Part of a small language model's weights.
Architecture: LayerNorm before each block, no biases in attention or MLP, untied embeddings.
Training: a variant of Muon for these matrices, 11817 steps.
MLP neurons of a small language model. Each row is named by its layer, matrix (up: input weights) and neuron, and shows model dimensions 32-127. Each number is 200 + 30 x the weight over its row's rms, rounded and kept within 0 to 999.
After each neuron's rows, "fires after" lists the tokens most often just before its 100 highest values on Wikipedia text that the model never trained on; "fires on" lists the tokens most often at its 100 highest values on Wikipedia text that the model never trained on.

L8.up637,216,198,203,174,227,190,262,194,183,175,236,199,238,227,168,209,233,239,177,122,182,202,216,186,179,209,180,176,219,205,141,153,169,210,215,189,235,230,237,208,178,249,233,167,177,207,234,168,152,174,174,227,222,185,168,178,237,224,211,179,228,205,194,217,187,224,213,143,208,218,224,201,243,215,197,178,249,208,291,203,185,181,169,174,184,200,204,180,246,226,196,216,183,216,197,194
fires after: "S", "A", "Ar", "s"
fires on: "l", "av", "g", "k", "st", "mi"

L3.up370,210,181,175,214,224,229,203,151,238,203,207,236,184,175,216,207,210,170,238,237,287,202,179,243,224,180,197,128,192,199,234,180,200,263,212,210,267,253,178,198,228,202,209,207,173,172,210,173,195,251,195,258,207,231,119,231,209,180,191,209,219,174,223,205,188,194,195,189,196,182,220,188,216,227,167,197,207,198,210,148,203,171,257,206,201,205,263,197,165,190,205,204,158,251,177,200
fires after: "|", "\n"
fires on: "\n", "|---|---|---|---"

L8.up232,165,170,261,244,198,237,163,214,219,213,210,208,158,197,243,196,209,230,186,220,193,176,228,180,221,175,235,184,179,219,170,197,223,223,192,151,140,190,201,219,196,199,215,168,210,194,253,221,187,231,191,211,212,202,243,198,140,204,204,171,178,201,162,227,199,186,250,202,190,188,237,199,186,190,181,220,183,212,211,180,226,213,130,166,182,166,212,222,161,194,148,187,202,209,265,148
fires after: "Ch", "H", "L", "ch", "l", "h"
fires on: "in", "rist", "e", "en", "al", "at"

L6.up453,185,227,202,205,174,195,224,186,200,151,268,223,194,223,207,195,210,190,213,239,203,235,234,174,196,228,200,178,180,209,194,165,194,154,179,227,132,180,255,197,251,201,197,230,143,204,202,291,187,202,247,152,222,198,229,217,201,217,209,195,207,204,234,164,166,202,205,183,265,187,193,237,227,179,202,193,229,165,232,181,224,188,153,171,195,231,211,172,194,214,212,218,145,127,212,208
fires after: "re", "In", "ati", "in", "con", "wom"
fires on: "duc", "s", "en", "dep", "ep", "fir"

L3.up422,274,141,206,210,217,175,179,175,194,171,194,235,250,193,207,196,186,193,203,244,190,228,263,193,237,202,205,246,179,198,165,148,175,188,214,200,232,143,187,224,196,220,242,179,199,192,219,206,168,146,168,208,153,219,230,232,233,239,203,196,216,172,236,159,224,178,195,228,176,263,213,273,257,233,242,172,218,165,196,151,204,167,188,219,246,192,150,158,182,182,169,200,187,191,217,218
fires after: "H", "h", "199", "200", "198", "197"
fires on: "0", "or", "5", "all", "port", "1"

L10.up300,223,221,164,227,191,252,224,259,210,203,210,245,171,168,246,217,244,196,246,192,229,138,233,227,148,191,187,166,207,170,233,192,186,150,210,208,191,183,171,227,201,176,232,229,188,195,207,270,144,170,188,169,226,203,246,200,201,186,171,190,266,159,146,239,231,225,214,179,228,211,135,199,195,178,232,227,204,256,196,238,174,223,190,189,150,197,188,239,131,211,174,199,175,170,178,168
fires after: "l", "H", "h", "L", "M", "=="
fires on: "aw", "Aw", "ot", "Ar"

L3.up444,192,205,217,195,237,191,217,225,195,174,218,271,223,149,218,170,221,166,166,207,167,174,208,221,178,244,248,169,148,131,166,191,166,183,224,190,197,226,219,267,204,150,205,204,240,164,200,215,195,239,133,217,212,272,188,192,222,236,160,193,200,170,210,247,235,147,219,177,161,234,183,181,197,218,256,188,193,195,214,187,159,202,208,168,186,164,229,192,192,196,195,166,169,164,121,221
fires after: "201", "193", "on", "200", "di", "enc"
fires on: "es", "6", "8", "9", "4"

L10.up331,233,271,204,223,192,215,223,189,209,228,254,167,154,247,196,257,263,239,209,253,211,200,194,213,173,220,194,210,231,168,176,185,144,189,209,237,198,173,151,202,149,164,187,176,230,225,202,195,139,262,178,152,214,254,149,230,163,189,201,190,234,178,206,190,209,195,146,200,224,208,186,192,224,214,162,202,153,212,222,220,236,187,240,160,221,173,228,180,162,241,232,175,213,159,227,210
fires after: "ro", "R", "r", "si", "bro", "t"
fires on: "ad", "oll", "ss", "mil", "ac", "d"

L3.up160,160,239,207,173,238,172,236,205,165,242,182,182,221,200,182,194,180,166,153,219,201,215,244,186,200,210,179,184,170,155,248,171,227,177,210,176,185,203,209,224,214,157,214,175,235,142,216,125,151,188,229,218,231,200,226,202,156,216,217,184,239,235,209,203,200,189,158,194,149,197,229,226,187,215,233,176,166,193,214,174,256,154,170,214,229,174,255,203,210,231,211,211,237,200,170,193
fires after: "'", "Democr"
fires on: "s ", "and ", "atic ", "government ", ", "

L3.up512,225,182,181,181,220,196,165,184,222,216,221,201,235,202,214,179,217,135,209,247,203,196,196,220,148,202,225,200,202,216,184,173,202,153,203,172,219,202,178,210,173,182,199,169,240,198,170,224,182,229,132,214,273,195,174,215,201,206,172,172,196,214,191,195,222,157,212,192,177,174,271,128,237,216,192,257,175,199,150,147,249,184,213,148,201,237,190,155,158,210,182,148,231,227,177,170
fires after: "199", "198", "201", "202", "193", "200"
fires on: "4", "8", "2", "5", "1", "7"

L5.up261,213,219,227,202,193,200,195,166,228,189,167,170,186,223,198,213,174,180,190,167,219,255,228,180,177,119,226,220,269,156,185,200,222,188,248,223,198,196,183,177,196,156,200,211,161,171,200,226,188,223,258,198,248,225,156,208,224,173,216,177,206,209,188,211,183,185,230,189,190,235,218,196,225,253,214,226,184,162,160,162,161,160,184,169,175,199,168,229,217,198,200,237,220,244,146,208
fires after: "Al", "A", "li", "University ", "ra", "Her"
fires on: "z", "-", "of "

L3.up424,209,217,212,162,258,171,144,232,179,217,200,251,144,206,192,162,229,209,190,226,191,195,207,204,232,215,259,180,161,232,194,216,221,165,190,234,200,184,189,173,183,216,242,205,240,216,188,127,210,210,213,204,209,254,183,240,173,204,249,181,211,154,191,222,209,169,235,192,181,157,220,216,203,202,209,186,148,125,154,176,238,212,212,229,131,228,230,176,208,215,159,128,219,246,173,142
fires after: "| ", "@"
fires on: " "

L8.up17,174,198,182,223,217,210,202,248,217,214,139,199,202,190,187,225,193,201,148,246,198,234,198,200,179,179,180,187,241,180,174,150,159,123,249,232,211,186,225,129,235,220,167,176,188,213,212,210,222,208,239,170,190,161,222,170,192,225,187,241,205,137,188,193,176,180,174,192,203,199,191,239,218,222,199,203,134,169,227,210,181,177,213,167,223,179,256,228,214,258,201,152,218,283,166,194
fires after: "n", "Ale", "A", "al", "M", "e"
fires on: "x", "ov", "av", "one", "op", "si"

L6.up444,160,232,174,227,217,207,251,198,200,191,236,124,167,203,205,214,253,178,192,238,199,200,230,188,215,194,225,202,163,251,180,160,190,189,208,213,170,197,191,174,217,171,133,250,227,205,194,235,207,194,231,141,217,236,168,192,218,175,203,167,179,182,200,251,208,227,194,184,231,253,207,152,209,229,162,244,199,182,196,253,255,226,238,219,233,174,194,175,182,146,156,185,164,174,183,220
fires after: "St", "og", "p", "em", "me", "vid"
fires on: "ep", "th", "l", "e", "ick", "ph"

L3.up19,127,202,207,191,232,196,213,179,174,231,218,223,178,197,236,206,161,232,162,207,198,224,157,244,213,164,236,182,133,188,252,271,255,189,174,216,265,182,178,234,186,178,226,239,210,210,190,204,186,200,259,191,236,201,162,274,162,218,223,235,176,208,199,142,158,226,217,162,197,166,218,219,209,190,205,243,225,185,217,209,190,231,200,221,236,257,186,194,187,196,200,151,181,177,149,150
fires after: "0", "| ", "m", "e", "1"
fires on: ".", "/", " ", "Party ", ": ", "% "

L8.up59,176,233,167,187,215,138,188,181,214,159,238,237,197,252,197,180,190,198,188,180,182,213,208,217,213,144,249,179,155,219,213,209,190,185,250,182,225,262,171,254,203,198,237,181,191,241,183,255,233,213,192,214,235,186,182,184,190,194,234,198,208,196,157,189,238,210,159,242,196,158,246,190,141,209,176,242,202,219,192,200,270,169,205,159,253,180,188,235,220,165,148,197,237,217,175,193
fires after: "C", "D", "g", "ac", "st", "sequ"
fires on: "re", "are", "enc", "if"

L5.up265,206,234,137,271,190,212,189,234,222,188,196,212,218,221,196,183,186,222,209,228,213,213,162,209,195,132,254,239,189,219,170,161,206,165,198,212,178,130,215,161,172,221,228,166,192,189,181,188,178,114,216,215,202,228,245,227,227,219,177,224,245,179,157,208,248,201,224,206,204,247,172,195,151,173,195,232,181,177,193,192,204,210,200,213,196,230,186,227,184,254,224,160,286,202,200,192
fires after: "the ", "1", "3", "2", "6"
fires on: "–", "199", "198", "202", "/"

L6.up587,225,188,226,179,215,230,270,162,200,189,269,229,229,210,127,219,156,222,163,170,237,172,198,139,187,221,213,185,158,218,176,169,219,249,168,217,173,233,170,163,223,215,211,168,165,232,169,199,174,273,205,197,221,197,205,234,271,210,206,162,205,198,170,184,146,191,140,196,216,184,219,192,286,215,185,173,222,241,234,245,189,217,240,220,230,164,213,174,196,208,228,206,172,204,150,177
fires after: "m", "hel", "Lab", "ip", "op"
fires on: "p", "/", "o", "di", "t", "'"

L6.up303,217,226,203,221,158,235,192,245,188,202,185,185,206,195,193,256,175,274,225,161,261,160,203,222,168,174,205,203,231,214,218,169,202,189,146,228,212,200,198,189,171,167,167,200,217,179,196,186,174,191,242,167,274,217,200,169,197,161,245,210,179,251,219,200,232,210,184,211,215,223,239,150,208,147,204,243,216,225,158,248,226,227,145,174,188,143,204,236,145,180,172,211,211,206,200,213
fires after: "R", "G", "K", "w", "ra"
fires on: "ail", "un", "in", "F", "il"

L5.up506,233,172,203,156,223,235,171,182,217,175,170,213,191,167,214,190,205,185,252,183,199,175,204,230,168,208,185,218,219,176,210,230,212,123,218,173,227,156,168,182,212,192,233,178,191,242,182,263,190,172,183,188,169,194,259,219,239,235,200,183,194,186,238,250,188,227,242,275,219,218,183,255,244,175,207,220,189,204,264,174,266,178,206,205,156,235,191,210,209,183,167,167,171,198,161,172
fires after: "J", "P", "Wh", "ed", "Ro", "L"
fires on: "ow", "th", "e", "um"

L6.up464,186,163,177,222,234,215,233,143,232,172,200,251,221,159,149,200,207,186,192,165,174,204,193,227,245,265,186,252,205,150,197,184,210,193,176,202,206,202,235,152,164,220,209,252,206,228,177,213,155,245,189,219,187,179,219,222,245,215,234,197,196,239,236,207,190,251,224,193,195,240,187,168,171,199,160,203,188,206,171,159,220,247,181,245,178,243,169,250,170,207,209,136,216,177,176,267
fires after: "Tur", "Con", "Wor", "coun", "Ar"
fires on: "k", "ch", "try", "f", "y"

L6.up55,187,216,181,172,240,203,179,261,204,171,209,185,208,186,198,175,173,253,212,168,235,189,190,219,236,186,165,195,197,184,228,166,246,188,156,188,173,174,192,190,169,269,208,150,160,199,195,238,204,198,217,264,164,192,219,172,165,230,235,242,218,205,155,183,190,194,173,239,210,202,197,203,200,199,233,195,187,216,152,196,180,257,135,214,149,188,222,132,215,207,198,215,248,222,190,143
fires after: "S", "in", "T", "ex", "s", "Afr"
fires on: "ic", "et", "it", "stitu", "et ", "are "

L4.up557,229,229,226,172,214,170,266,182,284,164,245,198,182,237,217,190,164,190,217,187,215,166,162,177,205,217,165,161,235,189,196,202,201,196,235,211,217,203,191,233,228,175,172,203,208,214,162,162,151,223,222,191,192,193,180,201,189,186,200,163,242,203,234,208,159,182,149,163,247,140,242,269,221,193,201,165,263,157,221,213,218,199,190,209,253,168,276,204,201,148,196,182,215,143,185,175
fires after: "|"
fires on: "\n", "and ", "as ", "Ev", "\""

L3.up140,176,190,201,278,160,175,226,225,220,237,227,276,200,181,162,201,241,155,160,167,197,201,197,205,225,227,218,201,156,206,210,195,207,201,206,137,210,184,122,208,212,246,190,169,207,205,187,250,176,199,219,192,233,150,251,249,148,175,172,126,232,184,234,203,233,232,212,240,173,215,187,195,234,178,214,208,210,204,231,212,183,220,218,210,184,197,229,177,169,194,219,220,213,212,203,215
fires after: "\n\n", "1", "D", "M", "2", "=="
fires on: ". ", "F ", "= ", "ach ", "med"

L6.up248,194,231,234,214,254,196,199,192,198,181,179,214,178,203,191,164,211,204,163,181,229,231,129,244,199,192,200,224,158,281,203,240,161,248,197,204,217,192,166,203,212,187,267,198,199,156,188,187,151,188,152,176,223,129,254,218,159,211,225,245,218,215,194,228,201,148,195,165,168,224,193,210,193,177,205,218,190,176,259,171,210,193,184,231,182,273,173,200,226,225,176,225,172,177,229,241
fires after: "\n\n", ". ", "==", "Ch", "\n", "== "
fires on: "C", "al", "S", "M", "A", "P"

L5.up276,182,185,202,180,196,209,194,218,192,182,242,241,172,211,182,219,165,208,140,177,198,194,123,192,177,249,246,201,212,142,230,174,266,219,217,179,208,174,204,232,229,212,185,226,168,190,184,172,168,208,134,201,191,197,231,157,227,217,231,230,243,166,174,209,172,227,216,196,237,233,205,161,196,221,254,184,246,238,181,179,165,218,197,184,143,223,217,180,190,186,143,214,264,222,236,216
fires after: "I", "E", "U", "Not", "For"
fires on: "e", "w", "t", "c", "k", "b"